{"head_dim": 128, "d_mlp": 1024, "norm": "rmsnorm", "norm_eps": 1e-05, "positions": "rope", "init": "normal", "init_std_qkv": 0.0297, "init_std_up": 0.0297, "lr": 0.0089, "decay_fraction": 1.0, "final_lr_fraction": 0.0}
MLP neurons of a small language model. Each row is named by its layer, matrix (down: output weights) and neuron, and shows model dimensions 256-511. Each number is 500 + 25 x the weight over its row's rms, rounded and kept within 0 to 999. Numbers have three digits each. A neuron's up and down rows have the sign that makes its largest values positive.
After each neuron's rows, "fires before" lists the tokens most often just after its 100 highest values on Wikipedia text that the model never trained on.

L5.down328:505500485495506496481493523475479470533498494460504498478513479500504522517495515530507498460496543567463503467510502482471514526501479507485497525507498484496472478497469481480482500490527510495512500487467518499446543522510478488495510513507509460521498519492510502507495518497520541505486464503514516501497471452479488529510443445501523464476474471507479507554452492522544517475535502494518548480487513517469491453500460481513500478477507530520519517454490466539502492546534529538533501523521475513482490490582475475512489457509476505520548471498570487476502488516463496471488461501507480501478496497498530454465503513536520540476530492500532493552499495527509526514503493489534480521490515482450541495502477560451514522501464464470544514473528484517475495487531517
fires before: "\n\n", "\n", "g", "k"

L4.down539:535501488543440523522510501475468534525506486496528508503547508515514489530512519495484513533495483523525440502524486522475503502488471528494509526515506553529489564520515503520510480471497511479471516489501527527499510537483486448498538538478503490518475512546471501411506523512530495522472463477542471492500491479509492490444485495530483563517454530501472505480512495535493483482494523499495481458510510516521510472507469503453552459459513511520518504526533523467481481536521468528476455486504512466482467519472509523499509495561501515534476513492465496519544505499504480455464483476482528455524500437538488535521497460514516478577519516506484479502515520573462443506509510521515488545467510499515486502505498496489488494487467482515473500472519512473455495522475520
fires before: "| ", "|", "(", "-"

L6.down438:473472523545484532468487527473536497499515567516524485499512493479503486498529535513528490496483507524496512517507526489457479503532549479493502497497506488480486531498512504512505480497450499488494514474499465508492531515508510487484526502482520483521497545510519544496490438487514553496504472509446496496519530492484491456517516492515479509447514497513482546482525559521488455476504545498492491526480540517498510481481508472467483501484472482501513521477493545509505489524469459536508496505473494488467524497506504501532520561498533515479526513497477518513517503484517471451476526481485496488511453514492510549512475511470514514491506505490436551507531506457530538515538500514456504501490486457462492534518475506530469541509474520477514485480436501531500495505493524
fires before: ", ", ". ", "in ", ".", "to ", "by "

L3.down303:539509508457509493487559486495485496519492501477542476512500490502438511472516514503487534492490520518495480522478491525480535486528530552493508435472509517464473504527482458516517502466472497520503525496521461533496482497542552498517509549532502502457479530513521509490508508543499532475529540517547516479522479510525499517517526478544497506550510480490564485503476541472489483492505508508486482492523514546474516501515497481482455418509511482502532492518478474489476446506502493541507475466518499513505493499447508500495458483526502482494506461490564496493531538492506495516499559503483488484481460522491529526488519491486500492526505458470560485526488496484498472465550479499464489459470506539511518475501507475493506541534493503562450494541487501500510505486490526
fires before: "| ", "% ", "; ", "(", ") ", "°"

L8.down974:477499504503531490493521485498491483524482531477465513490505527523497474495512522503525472450533517506482517513540533480505516534534520548505467469469497482478496523523526543506508528499493505474464457445512474478512477493516489522492494500500487486501514548504485509513509477477505511496491481522455562498516510499547479520463464499492512513507556515473487495523481464475504470456472515539534478495534455468544464444498546483482476491500502484475495520522469557484501476468491526560479534485496556508502501530468438497494463531520520493534548491485450482495520539499487488495518511504551513488517523535478494492464478503503461493538519512507489520474495496521498473499470505471486495496478504500479492483520509501527516510480497515519489518497496522517534542489482523
fires before: "\n", "| ", "|", "."

L6.down893:553456512534489507498565451487455527477516504553510514486495475498531459467441482499492475513524504556505493529507504496477489503509555533480494518552522492504480505502481455461506428462491464529502467522500512490486503485473516497532508493492514523457489484527482464497520519475525488507500463496515521487471501524442510484515481490477518484482504529526543458490482506516480515492467454532528540516507524530491493470510511497513480510517508491530509539542466529477472483528528472475496484519527529515511513526520497509470480525516537479507503457512514487470555513516541512502526481483504430555540504504476490495518492524480506515522472536500504460508534492489494481497514483500514482543476501524454486503488519516415494477535487477506511518496447533509526493505481496
fires before: "\n", "\n\n", "- "

L5.down832:500488533463462453507486536460524522510512483519480510486489478521492477507483508464493509531460486522478508488501458521466474505498496501470475490510490504507480470516483455475504482497493539500507463494480457477504514583473475491506528519506506512491496527499521520514513507508486510512476511480508562498497531506522525522540474482544498513492501517467531502507527490484459531500505483543521503513490543527484509489511528498483518486503496503495481462495497489498491495512482484542479489481530504484519483456476473496555516489468464499451503461519499511489507504536569488502499483514483509516530515435505552478528511487493478478511442518434490500542516529489496539503466494514480490437515488478529443503555523488490484500476472502551507556555468495556526515491511507
fires before: "\n", "\n\n", ", "

L6.down213:524491525490507489454487484497492471499552533468523487497458485498479544480467539511480507463549562543505535490515519491474519505501519463509449536508492491515520507566491456530504505505502502511498479466495524517484477449535490508539538467529484549531492503465517503531463539528526545487518488502506563492527494523496494457518510499495475540494457539521506531554481498515531468511511502448504476545522538474478530545509473457519518506516474501497472517504472513510523480481434461478487460509477480528505487458501526505470473510450483517501524464508499556491517501501502493475498504463459507500521514470533539528523455497501486517505479476539488531497519529504525493465569468505501508471488486475475499529493483490465527484481525464448507506498472499539489505499502504
fires before: ", ", ". ", ".", "\" "

L3.down373:456508522510477533527532483508511516495524504487481525489540509509495475477539459538488515502476520513512473466524525516507543564532470546492491493495515453482507473529452488422449527471493517511497484519476479503496478487416528506462518522458496522486476528467481443496443481517527514542515538495499505484518513469492516506484510521529508504491496524473512489499537506502513475486530491499470499508519484523475498484536537479535494512515504520508502526514518463510446482505470473512482450459496495486516458512468501491515505467526521492467481531499522537493459481497517504498476477506483514467499491481519542530534497487462490493475496460480536476533453549541490461525502519528501475539472476540513557521484527462449425508479479460538486530486495482508490510531532529
fires before: "| ", "% ", ") ", "(", "; "

L6.down949:439512495531536536518505542489519524476507547478509498468476522463473493526504527521511480508492500512505461502506543496465435473503491491486486502536489470545454531526459478500498504532479484529497444465497502484477534512501476520510507505526529505487545519534497514495512539515533496533514541496511506483477532456471506529487510481525474509483498548516441490462497514544509525521456546481494456542477491490425528526510456498470502466499516473510469486506507487520512473472515506496520512473470511485494457517510469482478482499523490512485533472494487472512484502462486520517472519507495490565502486480486527509525521498483486465530513514518513513452510500454510484491487505486479510490492530505480478489532517497530474507504493540528444533528508525511491479519519515
fires before: "| ", "and ", "|"

L3.down645:459540518504539466485518513496500507506493543496478506523526482488530500520513487461463525515517536476501516481510473463554447492503477520466494503485505478499485534489490523489491489473497489523484491512450483488490487507510510493477505514528497516470529489493501444486502544528510510503479469496525531506514538519511507526513504464520522520518516490476480488540462500513533548502501520513487476483474519511478502470518533473498505498501502472491520498485479500517474500531465496468537543501472457506511525520476460501513483505555483483533518462516539458520516502494545523484517498540482535474488539487483474474509494525536479437486509512545497497500483482490490518515501520516514546496502511523500468501536498521474477518487492427506526493442554500507483533471531511
fires before: "- "

L10.down912:488539510499487530488506488525478516518462462481485523516481473462466514518495522488526459503518456473493562504503502516505515521491492484469438542455531455499469463472506505532513493549467506460502469482489480526528484512448485506520529521540516487513524516509481510523502485474519478455486506502534480446524537513502537510516491515484458494532518468509549465542466491460499516484502477502459503467492485488518474496505503508513495541507537464505518493492485479516475483455479507507488487519511505466488541505493510504520481506515488465495504470557499489557500523530509556503485463500504511535510486493484518448532475517518491493481469511465500503516489503484466508491517497484497503534446533494511505530506487487485479512511516479445454492513461467457486514489490483
fires before: "\n", "\n\n", "the "

L3.down844:523488472486470543486482532517528467519532514440537499529470473447455462505502510456490482483495490510474510485464454524529445461508569515521513504495503494523537480554474468542519439518482473498554492520494526483492505507537507515510545497537508507530514488471492494515525520549514506488527524514474483490463473433524472507501491508557488478505485536500471467505478526466515487485539487506476476477488495511466537510498509451475476530501488492538475507504477542515500469528497479481490507488529495479521509503471534499463476509565499490464531501508497510500508438512477527470517520498489499508491516550514501483478505494504494487472503534492476521516547460544487523570526503499462491521534532530509494458519519469464495540511501481490507518497474531550487497549497511
fires before: ", ", ". ", "\" ", "-", "; ", "'"

L5.down839:527507522469471519508581500454494518497497485515492514496454473506523524479502491528560515519520508520523512493524502515476491463521486455497462509497531492571510512496459511515521500513528521464506470483489519480430528550489550492467548500514483542520514504514521520486477479501482473492503474507503443503525487466515485499478527485499485501456510510497511494514511514506472526515473500471499493502468518470496496547466482497499477502479466504539530531576487528503474537475513455533508494480498529496511510459491476486510489496511523538470522488441502508476458476494527503506496532489489470518484506487486481473488477546510508465514477507459481495513487482513531521494513490523504511445512509473504501517533484514488458521479505443483477512513527523515476481526544557
fires before: "\n", "to ", "| ", "\n\n"

L5.down341:486459546484546522499501491460480480489514501536501512511476494522523517525498500501497546496507504486491509503466478515540505509483553500518492511512529504456471519555520435549490526506493509489520477535553496512487517494508492516486490536537510500510485552522527485502466501482493486487490520492519444471516510498507508479516469455493498484507516467498531490466517463513475499495484519502534527472496484475492526484457476465499494482473531509507551466505478491497519515526496505492464558465554509473500548438529521529490531474505523472539423524498482489527496516522549483496436495498495510478489462481472513482482507486457560479502503465497500476497506510497478482475465516496505526498508482472494488519506512484460463471534522504532516497540464499488533503506478461
fires before: "\n", "\n\n"

L5.down247:516455485492485519527502496502537464485486542501530527497516510467492517480508487520540493531482512498461457477505518512470501522481525482507530501502519503471507482500498474477502512500523506497560537516484549498488501498548539512526514505493484544513488471531527527472513484475495530465524468502456531522498486513526567516448511487513527493493481481525462531510518517475487494517486478510445510508470459532473479508499463530516461522480529486479514539482540489507456493517464501567501471500491518475503479477502522560501485506499451466519527491505516491482544516492533485476472464466513501534447530496509522532476484516482533512535497505471497489506487487467502458473499502486497533504494521515508528496517548465500528491506489520577551491518514468465501492500495501
fires before: "| ", "|---|---|"

L4.down923:456450556463483497551540496540508530459520523482504538484530510503475516490481494543509485462501468503502522512507526488487476529460493515537495461530460500494508483507491518498503489495463544471519523528493527506519500492470516519502452463524504510512516506517483529507529486504500511518483528486468476497534530494473533522462499528508528528495497438490499528496497491541508523461518504533483495499486508510493447492460471541478520507501511480497509509523510522459533455521501479494495519466484530482514524464522487506483547443489518494478516443490539493492561504477535495485467480532491517516514485445490497535519543493493488499485481475475550549510502477465489489498473494500498541496476496479503481498518521514519500539519491494532517519468485514522498510472518449
fires before: "\n", "| ", "|---|---|---|", "1 ", "|---|---|---|---|---|", "|---|---|---|---|"

L5.down934:492457505464480486491484493479485499550491490478500512505488487515506492493520494499546529519510519488465512505499480521521501487508507522506480524499504506486502531511501527524450507479518466487460477523540460490499461539517496506529543502445469517496514509527490530505541489473501496471511534487512459531481470503534493509466456512462555518483520497502493481503508509500535528512486481532504496495510530494484524490523501518536520467471502515454473512517482530432501483495476544432502441506521461438446520485481473470512516460464483480496437526475542542502531487507526507487487521506520484548506476491499473508545507504511501461497517517502500508520523514510519486513455550513488534569486482511451518501496517506547510484464555478509455505473525555547495463479522505
fires before: "the ", "a ", "izia ", "Super"

L4.down454:494477503500516544510505518554511516486511458559527507472492500497446494510494519537456500470483518522565554471469507496509531482508512493504516497482450497490501515473483516554533510461523488479539491504495524493500507539513506504527486509472500494510432504472544497498464464537493500548513536505475533518455502515536497444539490530504517505501526513489488470511484509448474493472485494466531512453528464520514530494465541493510506514477530551491441484492489542508513495458500511502474519518526513447480510502486493464498484497498511488518513513510492552469506550476505519508483484498530509498528481517508490493495462495454489461512556507465507452512467470520486499521487540497524490521527453534557526535533490494488530528504467508486476491508512473514512492536490543
fires before: "| ", "\"", "Cross"

L6.down796:480482490482495555481435498517552532480526519500482508509449525523470451506498489533460520497463480531475477498528540452490495490476485484476517522534553501507479487496496491482527532489520486499522524524519499528547508539464528489513453485499560499537469542510482499510459501448551510516512484543491451491474508486497461472498522515497488513513480485516470514482526546518481512534502508501470536527484492487554464491481460518522482494476532459508521486509525470445552529545485498542452497504539506499498486516504490493493496507543450527489496492500511474521533473448516483493491474509465552502493501489480516532530504448528523499475505465472482518500538513488509469521510528449514512489479527493500554503476565480543463516510497446543456499514525505456478539488491496
fires before: "| ", "% ", "|---|---|---|---|---|---|", "|---|---|---|---|---|", "|---|---|"

L5.down351:536504471465488497514471501497523496491473478497494539497498456510486474487514487435511511515509489478504569518507459497470486506471462491478510484529494475476488490522458472514519495428472526495510494431480485515499511501506463494510527474514523523526498504531444541499470509558441488502477472517504528506525489514463529506518515479555489487521505529520511486518446511524473558501492451492526527508448471469477516475502506490506496499503507535518467460537461516498480505500505573533467501480539520508468461483503450490491481464487523495526505486485527494536560482468518507482484491490503494497507515490475515502500472507509486543515470509517473514518523488498507537468520484463476492530450524517527502535497513456472512544488517497498514484486513468502524519493451510
fires before: "\n\n", "\n"

L10.down419:511517526510521548487464480487549497500512481475518496494517484486516484480529473528501475474528498473520519489511515542503482525533496449502495477493495488502501534484507497504506529474504511462533459507482496522477499481478489508502499522524500502469525497493560494496494473515487470490483460529486481499472514469516442484535501508548510463500515504436484518509450526535473460471491504478484492468502482521487506503458487493486484527529490552520499463565482486520467495524524491496500520513564508488509534499520503494525499510463484480492543467522521504476488479485514476493468506483510501492484505487489489492520483454513495494510501502521526506514507517495497521480531488510517470523504495500437520491495476501512477483499448474503485487511516539499473514507497517
fires before: "\n\n"

L5.down406:533530537525479541490515495491477508510499481505490460492484534537532470532513515502507519524469501476526476509521481450470464499485480516460476488515558507503523467511513494485547524501544474515481510515507464497524503483508463461549509449580543510535505501529478512503510460495515498522506535451493501521529484531501471487476517488556490520449468493507472513430503515518501488527539549487513535496466539469450510517534519506456496484565499503500496507513522461554483515488537486521474495500469486524490484490490491483513510510482497521517509507537474461454507431493494515490523462486490526484471480467522451489476501512485504505480551535505527518472507495523525479478451503491495486464557487507551478497516527508487492480512525474497515499534494505511478538500487487
fires before: "N ", ") ", "W", "| ", "as ", "Farrell "

L3.down393:504497507502497490510530487505517496525478509494500515515499481540474461465518537514494476505529459494499467480486495480485526508506474478470487482519509463521535479467457490514530516496499509543476478475440488520509506520486468527454503503496451529469516501496470516468515531524489527494498458501486514513505500519538456525504501494496502515554474537484482478444497524474504507520504489517477487522485458489478418484547510555559498499478477528518510490480473509481491519497495499527498474547530483482471514534506531510483461517504519463529527506473489482490506478491509520485487524512481457513521505519507520460514519539553505476491518537522488520498519469506522552495513473462500514526494513509497537466519515481447491504452522478490536507474506475491467503509506527
fires before: "| ", "|", "(", ", "

L8.down592:467515487481512497524457536509494494482545531522476492473452524470447462484465467503466497516536509443487533478476497483497534502494442469437524501497527540514442519537520507499484502483532530486549470517540532489459467499487462507526499461460511484496509502504522510516520505511470487483533506533504531501494471482472477548529467483519478501539492461447525480490484502513532511517491495488495493482509509567482557537522486550488509499455498476508488482467488466513488493497509497495569477503474486537490480498495510480504474555476525499510466525531519450531535511523503481498538474494485480494470497486505487443484530535514528519522460502458479471517537539510530437514513488469539527450506490491512502506487517516524461535479510507510455475509414505489530483507471490
fires before: "the ", "a "

L5.down82:497463479510558476528502499484519499462495479501561536460531472507494544520503445522528437494506497472530490526511542454517546552465478531539490503539478506485481478483456501494500520500523539471492456486502560507477528464490451522461528508490505494478476508509524471486442510528509559477515492519471481519455462463492497489493496505501461464484489487482538547499471503481492514500517500511514469477461511508446483492477444528482508507501469488519496524509492526540483501476499471450500489490524502528487529504500533490455483507490513502519509534471508508508501501512519502486469522499527443506476525512512517476496529518508493496487502549515520494484507534513535516476543492507508466473520492459488502536539494527473468486487491497503497516485492512510498497490516500
fires before: "\n", "- ", "\n\n", "\n  ", "=="

L5.down944:478464517477471520503460466461462487550490485517528473545490493488490485539464490513464496514536458517504493507514480520460512482517484485521518478506500469518549500491489522511513493498529515548526489499487508470486513505515498530469523514465538506553489520534512516469497507532521457473506522526502469516492500486523493523451536477464481516476497489503513487501487472462480517490477499502465568483508513483536470539497499467504533512476539474466508498525547510481526526494491496538521505519472533502465504470519486533523540519515508500463469508478524492543500496486448488518501455500468511537470474485504517472503506487469514492488517511508570484545472543533521468504499504470493474524474521508484540541530476508522521484521526503460505510480517562499458502509506518
fires before: "| ", "|---|---|---|---|---|---|"

L8.down811:564496445509504510508494529499504505495529461522483521504477524527541493493506525524539529526497475526506522536499556529494515483502496471497445492478497513547473513541509462483460493510521461506531508491511533492515512516520480534533506512476583541489488517531505525495473509537501520490477489482521495449497492516473452452487495563481468483486497530484498478457519510534486501528498555499517496519520464505494494503541492502448518554511517495560502482478481546454489532518503510481484465488500543504493469472497520508527463464548478477498521519548484459454509488541509506527501497490525480491494502482492485475501479468499463540484486500429509497481466525483456478485490521510527533519510504517531528498514534493515483463501496438484485478507510522520495499511492502
fires before: "| ", ") ", "Goals ", "-"

L4.down597:474510473502490492475488514523474497463473483490496502461505488475508475451486500482490483515511476495510516478521471517506492518468515527451500518443488514468493482527495465484532507467482469494529496502555488495517500533482465502516500529476518515491530490511530503554523502488505456500493449550480547514552503516485523513485460546490532523492540516479452498498531530465449531464536508495462496492465492542505501496494515540496504481503494552495513474493482524522485525511481537516496545483518504497527474469496548529529528513520514486482498489495544501485513471465503488443514480517504497491487511467491468505491515505532524501519532524480521486448516513509484491503500539513498522439488487504507512499481496505532496501472498484544462533495490482489498497496465547
fires before: "\n\n", "\n"

L4.down690:483483462453529480497492480508483536480484527524408472512523488499502468498453516490481480483464486535507489517492460478483492481458471527501491495505449472521506512502502498462493457472492487505460507518520486487499495519480536499476517530505487525507460520503525468485465487486535523490505489542508508507521517527506545543483487446514511492492537463506507449542517518501480451513512470501500484521446497491453520495514539516469514473571527519503511495540560507475445498533493502472504509490476547486489493521496494482516472513544534502519503554487498507493462500488543542505471526481500492497456522473497532489505496515485493531497511465496481490487475519458494467495525511436498507493463485498516524507487474522510486480522495487543509494600466522507451556494483512
fires before: ") ", "| ", "% ", "; "

L4.down403:482451501482468481520511524496515524499507488494469486472481511499481520479461500506485497523492490505508512488513540501510467491490509453450489482528489494508473545479484500483532514498493520545490509487516473530482463468515465487543498509516450485494453522530503492482466521510459495495489459526469509518483509473500455493519477509494508455507491491507492516512512494517458495537511468494492502482509536480453491538571494534514507508495522470511540504493511473548464476493500537516529465493511447506467518520508444532498480531496487485512538486516534491486499515490550533461528494501491543478506520543483485478526535529519503540480514499436471480501546498523517477506516524456520489511492512487490539532447545465487499523484467532520514528506481517503506492504446477
fires before: "a ", "the ", "\"", "well "

L5.down518:492463498499503480534487511520554502477475489474455512523489511547471544519474462479511508491478482495464546467502497517539521485496469518483523551512520461505525526540488505469491491504513508476488535507484475542476513530470526478522529504483509526553467500500437492501502549516481463481509514542491553505479523501561488481533466562543490476486519514495449511461472508546501505502506471579490508489516522490500546513467522505512525467480489479436490493489451482497526493492510510498452502465488505501485505450535449511503472526458551537527478491494476512486554555503493502555466516523522500467505540506498454533490543521503514512493507477457490473502507483490516512450508490471506526529466481502488482517485520433543513476493476476493431528472509510471533534481465524
fires before: "the ", "a ", "least ", "that "

L4.down718:500464475515544527488482521516489507467484531428540496431491466470479459507517497488485476480499467469516514500474496504480498517516486512480498464529488509469524505484489499481492509534453484479497499500488510500536481511467474491505460524535500512533495482482555490523523483506468529502520493482453553476516510530551508541517474499486515547502521506517534504464472532501487473511519529541546497468507488474485482467506501523481449448498485487506476465488502534431493514504508508493463522512512490468490521515506529484502491524566478518520460486497502516473521553505469506517510504507501508516505515487497540497524493517520510479509519498507513518519557512484543503494477476494534428495499516481530473482558547521473496507517526489522504466497547523498476496453487518
fires before: "| ", "(", "was "

L10.down360:470504491507488478475506539516473493513475522513494518511495482480514429502450507451515466472518470477461522508472569485518452499571453522496487493526513517509524519491500488481510518527488472528521524487526489486528493516496466499520520532525524502504533521513535547479522504480489517508483505507521485497513497507508536544474529496549478501515528515514489498539515490479491465491484496477515509490546503529489491494467472534536459503515484532515483539454464493476484556506528485557487500483567501523479502480535495500502469508483523517516495500507518493534486495557503516504491495513541506514494503513543503469496485553483498517553470483493499539473476556504494481493525532479486510462511513484506516525482465517535472498484466518489496520525494530500492524491544519
fires before: "the ", "University "

L4.down1008:457506516496506459526491519484503537487501518509463458535502524525479435494450475491527490505492480536494507477485518484505535521523545480504498477496569533449450548491510512516496497486518501486508526469506530496536452502483509462478509464491488484494522461506550507510478455494540534507500514463466516526453530510485540494485458486543491478447505451512497525534500492509515487466503508514512497512527460478497509531514458500523480479526483503513483510524504510532492524548501486547521456506514529490535505524530472468528443481469498495509503508527466487500559493515518482520495452486500468542530478502489545519482510499506457483519528540515497507490504498546536453540523523512468506513553505507497469476503494513530484509503530462509498520483502569501500520517516486
fires before: "s ", "st"

L6.down792:497510472511535494514545504516488486531440568531482503506512493463512524480466503484481525519501484467489513510447545494474471499458488483520506483476506489524513464471518507491482471550493495486482484473503536475510501505518519503505448488510483523560505532514527512512519522514563486504495491551511469523536515474509516498504497493495480475479479489455504516491504541507502517510498483433501464528507513487487507461528496519498510457513548466477491458452511506516513515471515502515540497494462475457448467492503502510468499467473467493480504492465531512521524498501510494475536522526558516505535490448503493516482513544541530481507519509524487498461517545446504450492520501544498528493478468529494480519556512490481484470472449508506500509533506515516517489494459507
fires before: ". ", ".", "| ", "and ", ", "

L8.down307:497494549501545528492495499512508468522504496469493513511528513493501495494471494495494516544527452516475444489526477528504472500503513504496515508519517495545458509486449492431507495494486511496524495497516501512488533528492495557520525480475515502470516471483500528490465559495489514485447482493454479542515498528527501526526522468517516504493516494493467541507480480464476462487484485510513490453463487481491493476548513494497511470473532456491526476524444488486504500510473510516474568527489491507501460514483462513529511457500532459471540452538503489499522467528543463465522474512492500538494464536486500489476529487514487485513510514471533483522473471451497528467524513511519512445491507487489487460487501445538442518500479504485518500571489513486476509460508493
fires before: "| ", "- ", ", "

L3.down525:510510512491436483497524498513495468486534483527508473500517519502487486477522483487486475476494527501475510500505539514512535496504509510487499515516553481449494446540506490478515485488482492526563496459457457443474544524514498502483529548524461513492532516508528472521461509493517512499520495480512482516500520525520502505523476535535463526542517471512466502499517452536513542496512507522546513510525484541526466484503494503504518483508467453521502489489497501521517488490519481531479518504494478522508516511500505497551512501520541480507522471497514511513483477489510514509524501479514482544545518534500498486505534545534478479462461529453470482515497531480487509476548511531590499508526492520468511509552478539452479513482465468550492524485484513567465536472502546
fires before: "- "

L4.down496:525495478497479499531519494524493476536480463515479493491537512496534522540522467515452530483517500484504522522522525501507486512499479512492516485487472489492495504486503473474500461484466457511511521481474526421511499486527505499526479509490483498510570502508484485530494509506479499466478503463504472517514534509471546522500518477532524487524473493532490492505465492532517549477494496486474491501514515479447500475510474516528492477464520464491481532548484523517479480459498500491511507520493491513543503502468477460569438512536539501511500494493531478522506471482466526531519479492483497521494506546492497479499471492504459492478469465477489488499532512474488483494528478500497487523489515547485508501523546510424473540486501483545525468496474507507458521492529515
fires before: "- "

L4.down1005:470476521492493563483536492506488546522470502519516459515530436498506485545497494484509515516460494456494463496542516518496484504505498515504494512491534456516486513503457505505514490524501493502480505529514473542540541533472493557496485535523521518499481553516511453469501475472555511454525502483445508500485510478442507481535462470455486549526499494523507511499515523523494472543515530518533530493482491504477491467517485522471499485463516488505466480529475453516486492510497529529500468454531518484428501502489501493534504522511523551475494499482509515498515477434521510497517499481518577495554488518495511521506496490522508508526542518481561507487488496525514489501517490548501527515553454502526487509504492483489449537516471497477477497524499517517477511507438492
fires before: "\n", ") ", ", ", "; ", ": "

L4.down400:490479529464504493495533503479469499485513492496495519492503511520466500490514506489470489532485485516544509496473536500447509463513536476523511447494489502490503503526471505505523500457514487472499522484495485486505512499493532461497473478482502549484454476527542515484501529480492508556493521503513542503506478480468500474520471505529499506527520525488529487512524512530509509585516479530551525466495497468460468542461516519503461486554503476474499454480528485462511547494472478497498536526478522500504468529517506503473489485492472511503497484498482485515510525530486488481523479491494472511508498478485500478531481533481510498514467456537485491548506511468520506531491510483460537480503460508502489509518467491525486521490508497485446475524516486505543497481497465
fires before: "| ", "|", "(", ", ", "and "

L3.down678:543500496517481530479537495515488483512512520504510548531553514527484504519509501474530524480540523518490472520464499445505498527497487476521505532500531520463524468535491455482502497477513481501501527504537448496515526500533466474466494475528469476513509497470499471521482474528494499480496505483503504510481480544501495515536485514501538482491472506546497512493481514504531531501486498545506524462492519498530500535496477489504566486474502495556488499517499501498513482513462517467461491493504482503531461515503575502522502491472535498518518448497525508497505498457490519537543444487465545490454503552538500524509463483495510496485498485463483511498564481511518515486500478529473517468524507512474527484494532503492467468503492438504502510478490499529470551464519484
fires before: "- ", "\n\n", "| "

L3.down423:513463528466488531527471506478526565519460504524528501498536516518453499482509479507555503492530495564502491478485500466544499517532512539518523514486487520502500506530525492503532501494533506496519463512507537547523492533514434497493535516459480522531477470503474499516521492498521493462518547490504536525488475437524485518522461483487556491475489530484484462501496535536488535506514476489491517491527518523477487535471499508513527496470532473480461470482515484495530503512483507504524471490509520493470534531480509533452499472516510516556458537518553478525507496545525509499498458497546523519514482511559514525515466524496492533505485496487460508523537494487491498525478509496490512507477490513460507478511522509528498472479510498504468487510502509517534445496502478
fires before: "the ", "a "

L10.down894:507478551541520494533491503494477510501553521526508514496535529531517512452505473518476495467474492543510512509474492468502535535548518510513493478498500515470515508461509475559488508516518494531518497481461548528513467506452491516470479517487482537473445503536512498450496499481515499517488516453524504502501535498502520499511471485494527488533514489547488523486494444478499488505509545504506445512496479481454510497509496504543499513436532471524466497508496548523523524469518509528472464502468560484459518504506494517494534496486508483505452476512503573478516502541532425504500467466516492509477506528498547478484520496488514492514498494478459476506502533508568506481539521520505493513523485463440485488544565517477509512520482518497494510483513519529513518515502472
fires before: "\n\n", "he ", "s "

L6.down394:514484471533496496528522485511492544473498508509500489521488502461476542465517514501503502498540523552521497470507542520511519520545519514533511499513509481485486529502498518473519439504482477496491468524492511522537530456488544452522486515536524472508482505519525481503511568504538474462521489515468495509474528464540494455491506517457472511496492474500504533474476513453488490472526498503493509511471507490504544537564485481515509510520492492531496461444486525496512494508478504508515500487541503493503517479534479470489456499491507483529519483515507481494477506468517449518502443504481509501518516488516537548489538573539480543482525530513519478503524540514494483536558503485532506492551439503479468476494518538517452511498507476492507486470510521493504538490536511
fires before: ". ", ", ", "."

L10.down144:486488520495498499511510478482480503509453507538507502461482517488462494494510427514495524514448491445472468511486490522484480514523508541484464486520518496489496528477510535511502488512556484528490455533522529473444480524479446448470486491476478515494464514512495516447476515509519500470524498449487468493484523479529495494544550443497491508463512525512474488504505494458505496462508464490502505522529519517475484512509487489501493486501498482514538485511509510471464536498478471519552543485512492497492501495507500538489499506457517463545518453463462498481493455521522520472520508482478467517497457473500545493521518517519520508539498523478520487527514517467492482522508493474542489504529530478491477465491547498487498504489511487500490540514514514528491525521519485
fires before: "\n", "\n\n"

L3.down706:515522501524504479482478484497447478480495500529496469475452543517532467514471525499459466469557519505522489491493478473477521479453535508510500493522514450517491539493509490489487542492511488454531492485519460527527477487500522503516491523487526514500510495538489485510442481536554530496497499483494493492500465554470540521483488502508462544520508502530526454498519511532494530492485483487510493515453514562522507495522513491543505511534500526487514500493496563487516445506478518466446507498492463517456487525524484485511495526470519488467524518485551548530514501515474533486496470514478478462510495435448476486497467507470507514496505510544512462503504485493509493517459494471468529455477479452517464499470550532503494520511472461495515490524495488508478501481489539
fires before: ", ", ". ", ".", ")"